From a checkpoint of a small transformer trained on Wikipedia.
Size: width 192, 3 heads of 96, 9.2M parameters.
Architecture: LayerNorm before each block, rotary positions, no biases in attention or MLP, tied embeddings.
Training: a variant of Muon for these matrices, 210M tokens, 6415 steps.
MLP neurons of a small language model. Each row is named by its layer, matrix (up: input weights) and neuron, and shows model dimensions 128-191. Each number is 200 + 30 x the weight over its row's rms, rounded and kept within 0 to 999.
Before each neuron's rows, "fires in" lists the words (lower case) most often at its 100 highest values on Wikipedia text that the model never trained on.

fires in: "a"
L8.up682,219,149,196,248,193,198,233,242,170,202,254,206,245,184,201,207,177,159,125,143,133,205,187,216,233,247,216,269,253,205,212,216,185,213,234,188,210,179,238,208,159,183,257,216,181,198,216,217,269,179,156,194,206,204,158,195,149,222,174,240,169,180,218,186

fires in: "to", "records", "around", "released", "took", "from"
L11.up400,197,180,154,192,189,236,203,211,181,207,283,149,180,186,194,235,175,151,216,208,181,181,179,210,244,210,140,188,216,173,222,226,260,226,190,172,181,175,232,233,179,198,216,179,174,243,217,178,211,247,153,195,138,162,188,209,235,194,214,155,169,242,210,211

fires in: "of", "for", "institute", "association", "location", "corporation"
L2.up351,220,215,162,205,202,224,162,197,241,226,218,152,185,241,186,205,208,140,227,163,224,231,188,233,229,223,193,158,170,255,234,212,197,191,241,196,234,161,201,229,167,181,208,191,167,219,138,200,238,182,197,188,198,198,134,118,207,246,226,221,209,141,205,185

fires in: "five", "fifth", "completed", "history", "fleet", "able"
L2.up382,217,209,150,127,224,234,178,252,161,172,241,187,204,253,211,170,188,135,205,192,274,186,187,198,243,192,145,195,244,245,233,213,227,168,186,215,192,160,194,158,128,180,233,147,182,199,216,150,214,181,178,207,185,181,180,190,228,198,214,161,188,196,201,190

fires in: "a", "the"
L12.up510,190,194,176,204,137,213,251,187,208,180,145,238,195,192,189,207,194,199,135,166,204,227,187,223,237,238,251,181,199,242,222,258,233,207,154,179,167,164,159,173,220,191,225,158,156,232,157,198,204,174,181,216,168,188,160,204,235,183,196,178,203,180,191,188

fires in: "first", "second", "win", "being", "front"
L12.up430,144,187,233,228,179,175,177,175,167,228,234,209,208,182,181,174,233,247,190,229,233,262,200,189,179,178,275,230,157,201,178,179,197,177,202,149,190,199,165,289,186,210,231,155,212,157,163,272,194,149,226,182,193,152,143,192,181,169,226,211,253,199,202,212

fires in: "as", "most", "appointed", "also", "is"
L8.up692,221,187,182,185,228,163,154,184,209,193,165,225,200,190,157,129,258,159,180,193,208,192,250,145,219,189,220,187,250,186,234,199,186,215,196,166,159,246,231,232,233,224,189,219,227,202,216,205,246,232,184,248,219,225,147,224,175,247,177,232,170,204,147,192

fires in: "and", "in", "the", "to", "on", "for"
L9.up323,208,201,163,211,159,200,181,219,228,175,208,197,234,204,222,226,196,239,227,185,141,195,222,213,176,228,188,250,208,185,159,233,181,186,187,217,152,238,177,162,163,198,209,196,267,201,212,235,186,222,113,253,204,215,164,151,181,196,241,230,180,145,189,182

fires in: "an", "a", "further", "another"
L8.up13,191,206,216,230,192,132,141,201,150,218,190,233,167,211,180,179,226,223,192,172,187,198,191,208,216,226,205,214,212,223,234,186,191,210,229,213,253,232,125,197,151,154,207,243,267,170,195,149,195,162,218,240,199,175,156,233,165,199,169,244,238,193,181,186

fires in: "has", "hard", "he", "trentino"
L3.up521,191,165,209,175,170,192,253,214,195,176,197,183,200,216,228,223,237,176,200,167,194,201,229,162,202,168,191,151,246,246,185,223,238,160,194,155,214,191,198,181,209,180,207,238,238,222,182,230,215,160,215,157,142,258,201,239,231,216,209,215,265,200,195,205

fires in: "this", "that", "the", "each", "although", "attendance"
L11.up409,210,154,233,253,218,144,227,127,172,240,211,187,204,204,199,171,215,207,184,214,203,185,163,206,228,190,185,200,232,199,220,206,168,192,218,184,230,188,210,214,208,199,193,208,183,225,133,204,158,185,222,191,229,160,207,235,184,204,198,180,201,185,151,184

fires in: "born", "up", "died", "founded", "arrived", "11"
L8.up54,177,160,179,221,246,250,222,183,180,165,171,228,184,140,185,218,218,203,214,245,233,222,243,188,154,204,162,129,255,220,266,227,189,173,198,175,128,205,183,210,186,166,228,219,196,210,202,171,226,175,198,213,243,217,201,189,177,192,207,226,224,222,232,176

fires in: "the", "that", "there", "commercial"
L11.up461,196,218,199,226,188,192,181,175,219,221,172,163,202,185,249,213,206,159,166,208,190,228,233,242,158,219,158,205,250,203,186,219,181,168,178,176,256,200,226,212,242,215,196,227,194,231,172,170,201,160,249,202,193,223,261,180,183,180,151,217,245,162,165,209

fires in: "a", "signed", "football", "trentino", "career", "his"
L2.up612,253,237,216,163,214,206,222,188,203,212,244,241,176,214,208,183,203,203,220,205,183,221,177,191,188,215,190,192,202,201,204,169,152,228,240,141,196,146,200,198,163,204,205,201,186,152,210,210,247,162,181,186,243,152,220,234,189,218,148,230,237,188,163,172

fires in: "in", "of", "at", "on"
L11.up91,181,268,188,223,174,210,255,210,121,272,210,229,217,221,203,257,196,156,168,245,199,207,291,178,155,212,218,194,186,238,189,210,223,207,215,200,224,191,233,176,179,145,218,186,216,245,232,194,216,181,191,170,244,134,229,192,154,203,170,221,175,167,112,184

fires in: "could", "must", "i", "would", "not", "reached"
L8.up120,202,221,160,196,211,171,218,170,193,207,197,121,195,241,226,237,143,235,227,227,199,273,203,175,231,224,228,251,191,203,177,227,161,148,178,224,187,220,191,200,179,212,206,233,204,249,128,191,176,205,182,197,160,216,143,160,215,262,176,244,242,166,226,167

fires in: "died", "death", "date", "medal", "career"
L5.up105,197,147,163,224,228,210,229,218,191,242,203,171,170,189,190,192,194,185,242,214,210,213,182,273,173,253,166,241,210,235,168,180,155,161,183,130,210,240,168,236,222,182,181,175,128,206,193,150,264,208,197,180,196,182,191,235,241,210,217,195,258,226,181,180

fires in: "at", "attended", "like", "on", "of", "becca"
L8.up587,167,200,167,191,259,167,186,182,227,264,234,201,173,224,219,234,184,177,213,196,197,233,191,224,124,214,211,165,201,186,200,196,238,198,191,204,194,194,248,195,222,210,206,161,214,250,165,198,208,179,212,260,168,165,163,208,178,216,215,218,211,165,163,182

fires in: "not", "also", "highly", "still"
L3.up59,171,182,210,229,200,177,245,203,210,208,210,197,209,167,220,189,169,179,234,254,167,183,205,152,212,261,185,202,191,302,227,216,181,214,252,210,202,210,237,244,194,186,211,222,216,145,245,169,242,212,201,148,175,209,195,153,159,218,206,219,198,173,190,187

fires in: "from", "before", "while", "died", "elizabeth"
L7.up477,219,254,177,220,241,220,211,184,206,171,178,141,204,139,235,236,192,225,182,226,176,213,220,208,163,222,194,172,178,227,236,213,232,108,148,161,197,238,193,227,242,231,208,213,178,182,196,200,247,205,189,173,281,222,213,207,256,205,156,223,175,181,188,211

fires in: "a"
L5.up710,156,211,183,190,171,183,194,203,198,248,212,215,163,211,220,230,207,139,124,138,199,249,226,220,212,232,228,177,147,210,181,196,195,202,230,188,199,246,211,190,169,220,245,225,172,237,189,180,188,174,141,199,152,202,165,204,242,150,148,177,210,190,166,161

fires in: "an", "coach", "another"
L14.up655,240,195,232,198,178,152,208,189,200,174,237,211,215,222,193,215,190,175,209,198,237,177,225,171,184,207,209,165,237,176,226,195,223,180,193,171,186,249,170,172,267,201,206,287,256,220,221,198,248,200,181,259,259,212,208,217,138,189,208,199,236,251,147,217

fires in: "of", "canadian"
L9.up2,233,193,202,152,220,146,176,170,210,171,188,211,175,161,188,180,219,166,234,173,228,189,170,187,191,161,180,199,222,152,214,245,247,145,170,227,150,201,183,145,230,220,225,176,246,184,159,197,230,222,215,167,191,229,209,261,108,169,187,206,174,226,213,219

fires in: "a", "loan"
L14.up176,182,217,199,221,206,228,187,192,234,177,181,207,172,196,231,219,217,180,178,169,194,231,142,192,251,208,216,213,180,262,198,178,210,230,192,105,195,172,213,234,228,215,213,192,183,201,178,176,228,215,168,209,182,193,202,153,125,183,153,201,215,157,158,178

fires in: "the", "a", "colonel"
L11.up707,225,232,184,190,158,165,209,128,221,183,160,208,229,199,181,324,177,201,229,177,211,184,221,195,226,241,214,207,199,176,186,226,200,217,165,189,230,190,175,263,142,184,179,221,149,191,134,236,213,194,185,206,228,206,184,162,225,195,185,200,172,203,208,201

fires in: "a", "oglu"
L9.up554,139,208,157,185,169,169,193,229,198,220,252,273,176,211,193,217,181,199,177,205,177,182,168,216,238,199,232,238,177,199,242,205,166,217,234,187,153,238,218,181,203,182,213,176,203,190,162,185,198,223,155,239,217,240,158,166,201,226,192,244,185,227,166,188

fires in: "in", "even", "evidence", "event", "represents"
L14.up394,203,229,185,204,221,192,212,197,203,190,217,142,165,211,197,190,229,181,139,221,145,228,152,245,209,176,237,241,188,205,202,206,177,214,192,220,184,167,242,190,201,215,227,178,166,210,180,203,206,256,182,151,198,150,190,218,216,171,185,240,200,177,156,193

fires in: "he", "also", "she"
L8.up95,224,150,208,256,259,141,220,250,199,214,221,215,202,273,259,204,226,196,224,187,192,189,199,179,224,248,200,143,211,273,216,200,212,207,180,178,209,247,177,152,200,223,194,229,227,185,204,158,177,208,215,167,198,219,173,182,217,219,177,173,181,199,174,243

fires in: "the", "first", "eastern", "professional", "western"
L12.up388,184,191,159,160,134,174,207,174,208,208,198,202,210,203,176,247,232,190,251,254,255,174,195,227,173,214,241,173,190,188,215,184,214,181,214,170,178,197,159,244,176,250,255,168,251,237,191,228,192,188,167,190,238,212,179,208,171,218,196,200,194,191,194,180

fires in: "place", "over", "up", "along", "overall", "average"
L2.up338,208,207,276,197,183,224,267,185,212,244,202,167,217,190,234,270,205,218,185,205,174,203,254,206,176,209,170,212,204,177,157,182,208,226,199,195,192,193,223,221,164,240,235,187,159,196,222,149,203,229,141,201,219,167,182,159,146,169,194,189,214,220,203,201

fires in: "her", "its", "his", "their", "the"
L2.up36,196,203,202,224,115,187,184,162,179,148,191,222,205,196,196,209,177,218,208,168,180,177,188,204,208,265,162,190,286,186,196,162,196,230,179,176,155,181,225,239,151,181,159,241,198,200,178,228,177,184,205,220,186,213,190,218,215,163,179,203,179,200,186,216

fires in: "10", "11", "100", "hip", "saint"
L3.up725,166,188,166,209,223,142,218,171,196,165,205,214,201,226,172,194,193,221,162,173,173,182,216,232,188,168,286,214,162,203,202,219,222,149,221,103,227,172,227,245,147,203,163,227,224,226,192,184,172,157,173,238,182,177,230,176,186,231,162,184,230,195,189,176

fires in: "it", "he", "track", "include", "story"
L8.up463,240,135,172,267,151,196,220,205,173,227,174,202,211,214,231,169,228,186,211,142,222,218,235,247,211,211,200,265,180,210,293,206,208,233,171,160,204,201,214,202,185,176,209,208,202,267,170,214,238,202,218,161,209,196,226,157,221,222,160,110,215,156,189,198

fires in: "by", "of", "as", "with"
L9.up170,178,234,182,171,209,198,185,227,220,132,218,183,191,203,207,171,190,158,173,193,233,177,232,181,170,221,195,225,177,203,191,193,222,175,182,163,227,148,213,185,215,189,190,233,264,178,272,196,206,237,152,166,251,199,199,238,143,224,264,224,166,226,159,212

fires in: "of", "festival", "best", "pandit"
L7.up500,210,215,183,129,150,228,179,184,196,223,205,155,171,223,186,197,154,199,203,196,209,226,168,197,198,242,192,193,236,218,180,208,209,204,179,207,161,177,212,183,214,157,236,225,226,209,205,195,265,196,213,217,204,228,256,238,216,174,210,222,164,236,202,162

fires in: "you", "who", "they", "must", "she", "we"
L5.up434,240,153,185,183,177,174,232,245,186,200,214,205,165,192,226,235,241,216,203,190,222,181,207,159,245,196,163,202,172,275,210,183,177,189,178,209,252,232,177,198,179,184,221,214,183,244,196,204,178,193,211,141,148,286,233,221,200,195,132,223,162,219,202,207

fires in: "a"
L14.up125,189,164,224,203,207,224,213,247,165,241,240,176,159,240,181,178,125,195,148,188,168,192,212,202,226,201,230,218,178,255,174,211,227,185,196,198,203,251,218,168,175,221,209,174,244,246,235,179,247,209,215,236,213,172,181,218,184,162,191,276,252,196,238,197

fires in: "is", "are", "a", "especially", "himself", "each"
L13.up168,173,201,201,192,154,216,187,192,216,188,200,195,136,214,191,211,192,185,185,232,203,174,206,229,212,153,254,258,179,220,244,215,239,212,182,152,178,219,198,221,199,215,215,167,198,180,261,159,185,157,187,228,216,217,211,193,187,175,233,198,171,181,211,152

fires in: "as", "gomez", "by"
L7.up514,195,207,197,130,173,217,192,213,195,206,124,179,168,165,223,196,194,230,169,198,226,216,236,203,157,191,243,179,180,169,204,207,198,210,191,184,142,158,169,244,230,236,192,169,206,173,186,209,199,215,172,167,176,264,206,219,214,143,197,198,201,265,193,217

fires in: "station", "korea", "capital", "union", "private", "korean"
L5.up758,175,216,183,160,219,193,197,210,185,222,186,222,211,172,180,171,181,238,215,193,214,248,185,179,242,202,198,144,192,193,240,160,286,229,211,202,236,170,234,251,244,145,230,138,190,170,214,147,216,171,217,201,226,180,217,185,268,264,167,172,192,209,194,173

fires in: "the", "t", "however"
L8.up726,203,245,151,220,189,221,207,179,170,150,180,238,175,181,198,210,245,162,205,202,194,130,173,223,168,212,174,162,196,268,193,243,200,217,112,200,212,237,239,248,167,183,153,238,198,210,214,268,177,227,190,215,219,260,204,180,244,223,158,220,227,156,195,208

fires in: "as", "asked", "bros"
L5.up338,234,196,253,168,179,189,252,196,191,206,150,154,153,184,161,227,152,172,208,139,239,181,193,136,196,175,247,145,235,169,211,208,240,173,228,216,176,202,179,232,212,210,194,184,180,208,227,247,189,219,211,182,217,199,207,221,226,179,204,231,210,221,187,197

fires in: "also", "well", "times", "respectively", "eventually", "festival"
L5.up404,153,132,211,200,262,207,166,218,205,206,162,181,219,191,217,182,161,165,228,173,199,179,187,222,161,207,217,150,214,204,201,191,165,159,126,193,180,239,167,235,170,201,227,218,211,235,221,211,243,185,194,128,186,206,178,184,195,180,271,159,206,242,137,188

fires in: "its", "their", "his", "your", "itself"
L5.up348,210,176,212,234,156,215,230,141,151,132,186,232,209,224,188,213,247,217,179,152,231,208,205,206,232,183,164,193,201,226,191,202,202,200,173,177,189,200,169,243,138,186,184,198,196,233,206,215,212,179,144,200,244,196,236,198,190,133,164,176,208,193,218,201

fires in: "to", "did", "took"
L13.up406,226,217,176,181,135,207,173,231,190,240,232,158,186,167,186,194,206,206,214,216,205,190,190,203,229,188,216,197,167,239,195,181,224,199,138,216,230,206,203,185,195,219,209,235,193,230,190,214,159,222,190,201,172,156,192,202,165,199,168,228,218,208,201,241

fires in: "not", "could", "even", "t", "considered"
L7.up315,208,256,152,170,212,222,225,198,238,227,205,203,179,194,172,184,196,232,206,226,200,188,179,169,200,187,212,242,208,226,187,219,181,199,243,229,235,237,204,242,187,229,163,240,222,275,173,210,162,207,236,175,140,231,188,180,228,215,234,158,184,191,224,190

fires in: "in", "at", "near", "around", "of"
L8.up259,234,157,156,204,211,170,155,227,213,163,159,180,176,177,234,210,128,280,163,211,203,228,193,252,171,196,235,279,206,154,232,208,209,166,204,222,171,229,239,217,236,227,222,197,169,206,249,215,210,171,191,198,203,198,249,155,169,178,223,169,206,155,165,129

fires in: "of", "building", "century", "level", "with"
L2.up591,128,176,231,168,205,210,171,126,185,175,269,191,193,226,213,226,221,152,204,206,190,241,204,232,175,185,136,224,159,250,205,191,228,229,216,199,230,217,221,166,206,148,223,187,138,213,216,200,187,249,192,253,188,222,209,180,220,197,148,212,161,227,185,245

fires in: "to", "on", "at", "website", "for", "of"
L9.up750,144,222,244,246,197,205,180,246,160,176,219,204,192,230,185,210,108,210,222,204,206,244,168,234,182,240,187,206,215,218,191,241,271,224,201,152,124,165,195,203,150,243,119,241,183,183,210,140,189,215,199,183,179,217,151,213,188,204,247,186,218,195,162,226

fires in: "korea", "capital", "public", "cities", "culture", "organization"
L3.up307,203,198,145,173,151,219,181,188,221,230,246,179,211,200,173,232,179,189,204,213,238,206,188,183,212,200,178,146,227,227,211,244,257,162,252,186,193,221,270,201,230,168,213,206,175,223,174,176,223,211,260,239,260,213,179,188,203,198,112,193,205,237,248,209

fires in: "first", "place", "title", "second", "tournament", "finals"
L2.up269,209,261,163,198,161,165,160,180,172,216,219,199,182,171,183,234,235,188,204,226,263,181,181,200,138,241,206,191,248,228,186,200,192,143,172,213,170,174,205,213,181,213,161,207,218,170,217,223,198,217,209,183,196,199,178,215,179,174,212,203,249,215,197,223

fires in: "of", "as", "include", "including", "by", "like"
L8.up517,161,185,209,154,216,199,182,173,233,227,254,206,196,208,234,227,215,178,174,222,208,175,230,204,203,200,208,182,177,220,198,213,196,178,180,189,247,131,199,206,161,192,206,198,186,209,149,213,243,245,192,204,209,215,200,265,175,240,195,208,202,195,178,179

fires in: "as", "is", "became"
L8.up33,156,228,166,208,185,199,192,178,221,281,200,245,183,178,167,205,237,130,194,256,190,228,175,186,233,165,201,120,201,200,176,208,176,208,163,127,215,200,229,260,178,235,187,175,234,235,233,169,227,225,184,189,190,202,166,258,170,208,207,230,194,232,166,181

fires in: "on", "website", "single", "direction", "commercial", "population"
L7.up448,181,177,170,200,221,209,202,212,252,253,206,219,240,178,214,198,193,216,207,220,247,205,142,192,147,235,205,239,174,264,186,206,225,174,201,144,189,185,209,221,211,238,207,224,168,210,183,148,228,210,170,190,191,214,167,230,225,172,216,135,156,167,195,142

fires in: "his", "on", "in", "of", "from", "until"
L11.up151,212,178,193,235,213,190,229,178,156,204,212,137,242,264,174,192,202,211,224,180,260,183,191,160,214,219,219,85,204,151,175,164,216,151,224,202,167,150,201,210,179,211,202,234,164,146,190,202,218,166,231,156,256,209,194,177,203,173,213,205,159,204,194,246

fires in: "11", "10", "100"
L2.up405,252,225,129,202,231,173,160,175,178,129,204,184,186,208,222,239,186,218,193,145,158,251,208,212,190,204,184,271,133,191,195,168,196,171,202,190,206,206,206,199,181,179,209,164,200,188,230,206,231,196,200,259,228,216,188,184,221,230,194,182,232,206,219,224

fires in: "the", "first", "a", "career", "his"
L13.up478,263,194,224,181,206,213,194,181,192,183,192,201,171,227,194,182,165,171,178,203,197,174,176,192,183,220,229,205,195,235,240,157,187,147,208,177,206,173,184,218,242,194,240,181,163,193,197,211,250,196,186,180,195,183,182,300,199,246,209,218,248,203,196,182

fires in: "because", "while", "with", "and", "as", "those"
L9.up505,211,182,236,130,182,245,179,236,192,243,161,152,221,208,184,175,197,215,218,179,191,195,200,226,209,147,205,180,172,195,140,186,198,173,132,182,99,227,190,198,161,224,268,144,236,207,255,208,217,168,228,195,190,189,217,195,164,230,137,180,235,216,197,162

fires in: "an"
L14.up689,215,214,185,175,225,158,189,198,151,167,173,135,188,217,218,198,191,180,187,246,216,259,210,201,178,190,225,161,172,171,213,182,210,211,211,212,255,218,189,198,173,207,202,168,203,176,202,186,212,232,169,215,249,130,188,186,175,221,170,240,182,218,167,195

fires in: "union", "league", "ga", "nba", "party", "león"
L2.up20,261,226,226,194,190,199,205,203,164,241,203,217,200,185,189,243,164,192,130,190,239,219,177,210,203,202,191,193,133,226,192,187,188,171,212,196,197,252,217,205,209,209,195,166,173,161,282,191,170,207,206,185,220,254,259,197,177,259,162,188,216,184,241,178

fires in: "union", "night", "power", "time", "nation", "tower"
L2.up551,167,225,221,163,190,156,217,168,146,179,202,128,245,203,223,237,244,223,124,207,220,186,205,191,172,235,214,201,235,183,202,238,205,272,236,164,204,225,205,244,187,233,155,243,235,177,191,213,174,195,157,161,173,210,248,196,231,164,154,212,254,225,217,218

fires in: "the", "together"
L12.up722,223,219,219,198,165,187,230,147,207,217,207,207,176,176,171,231,221,174,237,157,272,171,140,198,231,222,220,183,206,247,187,155,208,213,184,164,226,173,164,259,198,219,199,250,170,173,203,235,168,182,217,259,207,197,164,162,163,249,116,238,217,186,212,169

fires in: "as", "because", "although", "remained", "considered", "and"
L8.up328,139,263,189,160,229,194,159,214,255,183,176,227,215,187,173,202,199,200,240,173,169,164,155,240,187,141,265,255,213,198,214,187,205,186,217,209,184,211,211,203,229,196,192,172,184,215,237,240,206,189,218,154,207,218,190,161,210,249,183,228,218,226,193,162

fires in: "was", "is", "also", "being"
L8.up654,230,237,200,209,219,175,177,199,241,191,122,225,218,198,205,183,198,199,218,207,258,211,202,175,216,135,208,170,188,232,203,197,193,208,246,185,206,162,223,239,215,191,189,222,238,158,216,271,232,254,226,212,204,212,150,229,162,180,194,223,197,200,168,153

fires in: "of", "on", "in"
L9.up43,165,210,225,224,159,187,234,232,167,213,180,175,202,201,173,166,174,210,191,165,158,265,176,211,178,211,228,219,166,233,166,179,206,300,205,241,177,278,188,185,163,223,199,165,189,223,214,215,199,174,173,207,190,191,166,197,224,162,207,228,169,185,211,204

fires in: "and", "although", "coach", "institute", "according", "ecuador"
L7.up345,188,199,199,115,233,193,237,174,207,228,148,208,196,173,206,144,223,192,164,206,178,178,166,205,165,163,151,227,196,197,199,220,234,165,129,211,189,185,242,252,203,209,176,197,188,150,235,200,167,164,224,172,222,244,190,218,196,259,211,193,244,186,228,232

fires in: "a", "although", "many", "according", "on"
L8.up229,198,186,198,237,237,181,186,236,201,236,202,170,195,208,172,182,210,166,143,191,216,210,185,194,142,210,159,233,206,188,202,218,188,209,175,254,178,182,184,208,148,213,203,230,179,180,183,176,179,205,190,251,216,252,185,236,204,245,136,191,203,197,231,168

fires in: "and", "but", "to", "https", "helped"
L9.up319,216,190,186,191,161,252,213,168,182,211,196,168,218,184,242,247,209,208,191,186,197,210,221,203,195,204,168,232,229,207,223,186,161,188,269,211,195,231,180,214,216,195,229,209,189,211,210,235,188,168,124,253,244,177,214,194,153,166,155,169,228,188,185,261

fires in: "have", "has", "at", "had", "atoms"
L14.up708,212,173,171,224,212,213,179,192,159,213,176,191,155,222,208,173,195,173,224,170,205,173,252,168,226,188,234,228,163,213,202,187,217,233,224,194,199,196,232,195,162,224,229,176,182,197,197,205,224,228,195,179,187,242,224,175,180,227,176,172,162,217,200,189

fires in: "an", "jean", "east", "juan", "another"
L2.up555,185,189,255,195,194,217,190,216,182,199,179,176,266,236,207,184,173,198,224,194,242,202,200,183,221,189,162,183,145,204,213,128,189,202,144,209,235,242,201,233,212,224,156,187,194,178,162,168,171,232,211,222,228,204,198,189,199,238,167,185,225,223,189,174

fires in: "has", "have", "had", "having"
L3.up489,258,172,222,214,223,181,250,187,237,224,187,243,211,231,259,181,249,208,235,155,221,254,220,157,185,144,191,256,168,251,202,252,238,198,206,177,187,169,249,216,154,224,185,240,203,200,161,225,246,211,203,147,183,156,208,186,155,178,204,199,202,234,224,173

fires in: "on", "once", "received"
L14.up500,201,183,152,237,220,236,219,178,172,195,167,210,172,209,193,194,141,181,156,223,209,196,183,188,170,186,202,202,216,211,250,167,193,178,164,147,199,219,196,234,200,233,171,205,285,199,221,160,204,222,228,193,221,224,227,182,175,199,168,215,226,149,153,228

fires in: "which", "this", "that", "it", "who", "he"
L7.up541,224,209,202,234,185,148,196,220,156,186,193,274,199,201,223,197,227,181,200,225,218,161,225,191,224,202,167,194,240,249,243,251,205,226,177,182,217,223,183,163,135,241,232,164,219,221,140,211,181,156,190,192,214,242,193,210,169,193,209,139,210,208,195,225

fires in: "is", "of", "in", "population", "website", "station"
L7.up707,206,179,198,235,233,197,234,222,170,224,141,210,180,160,271,238,165,192,167,212,194,232,186,218,237,218,211,162,181,190,173,221,206,204,233,232,157,212,236,186,246,214,206,229,271,233,202,245,184,187,242,245,185,205,187,170,238,217,187,175,189,199,192,166

fires in: "and", "only", "than", "like", "9", "8"
L14.up274,220,182,198,154,203,208,162,166,177,217,182,160,155,171,219,208,251,157,171,215,164,174,209,218,182,225,238,187,187,154,276,174,210,145,187,249,170,221,214,213,217,260,150,180,206,211,205,223,235,199,129,213,219,214,245,190,162,228,228,206,188,170,179,140

fires in: "and"
L9.up231,214,200,186,195,215,172,178,198,236,140,201,216,215,205,241,169,195,156,206,203,166,174,144,201,178,256,215,254,169,194,218,167,188,175,207,192,238,226,193,185,159,180,265,224,178,199,197,273,164,203,175,187,265,226,218,185,197,209,239,224,217,214,257,250

fires in: "of", "first", "only", "tamil"
L11.up732,172,218,244,160,205,166,226,207,176,196,230,257,178,212,172,174,232,194,197,229,187,210,152,169,195,246,197,185,167,158,200,217,204,200,150,190,214,235,188,241,210,186,208,184,151,254,205,196,229,180,208,118,201,197,213,179,239,199,160,163,232,191,177,179

fires in: "down", "on", "up", "over", "deputy", "department"
L5.up93,167,176,168,230,141,260,231,194,156,219,204,186,186,206,182,206,209,213,161,163,192,200,197,182,197,267,204,201,195,205,212,173,164,217,235,171,204,170,216,251,194,198,167,215,205,202,170,152,242,225,167,187,204,225,237,174,185,182,194,215,179,225,175,219

fires in: "band", "when", "of", "with", "brake", "hair"
L2.up433,192,229,201,153,178,224,206,144,198,219,199,189,241,219,202,203,206,134,157,217,189,170,218,214,212,221,206,192,163,210,201,257,169,212,174,173,187,236,208,191,214,262,225,195,180,256,216,165,206,225,208,200,166,227,124,247,237,194,170,274,174,232,223,172

fires in: "of", "these", "following", "theatre", "fiction", "struggle"
L7.up389,217,189,176,215,180,130,192,176,232,191,197,174,151,193,188,134,238,183,185,201,233,215,199,171,174,195,237,181,181,192,193,212,223,186,223,157,243,194,178,208,233,207,227,167,176,243,255,189,214,194,191,163,219,203,206,173,201,152,207,214,147,210,156,213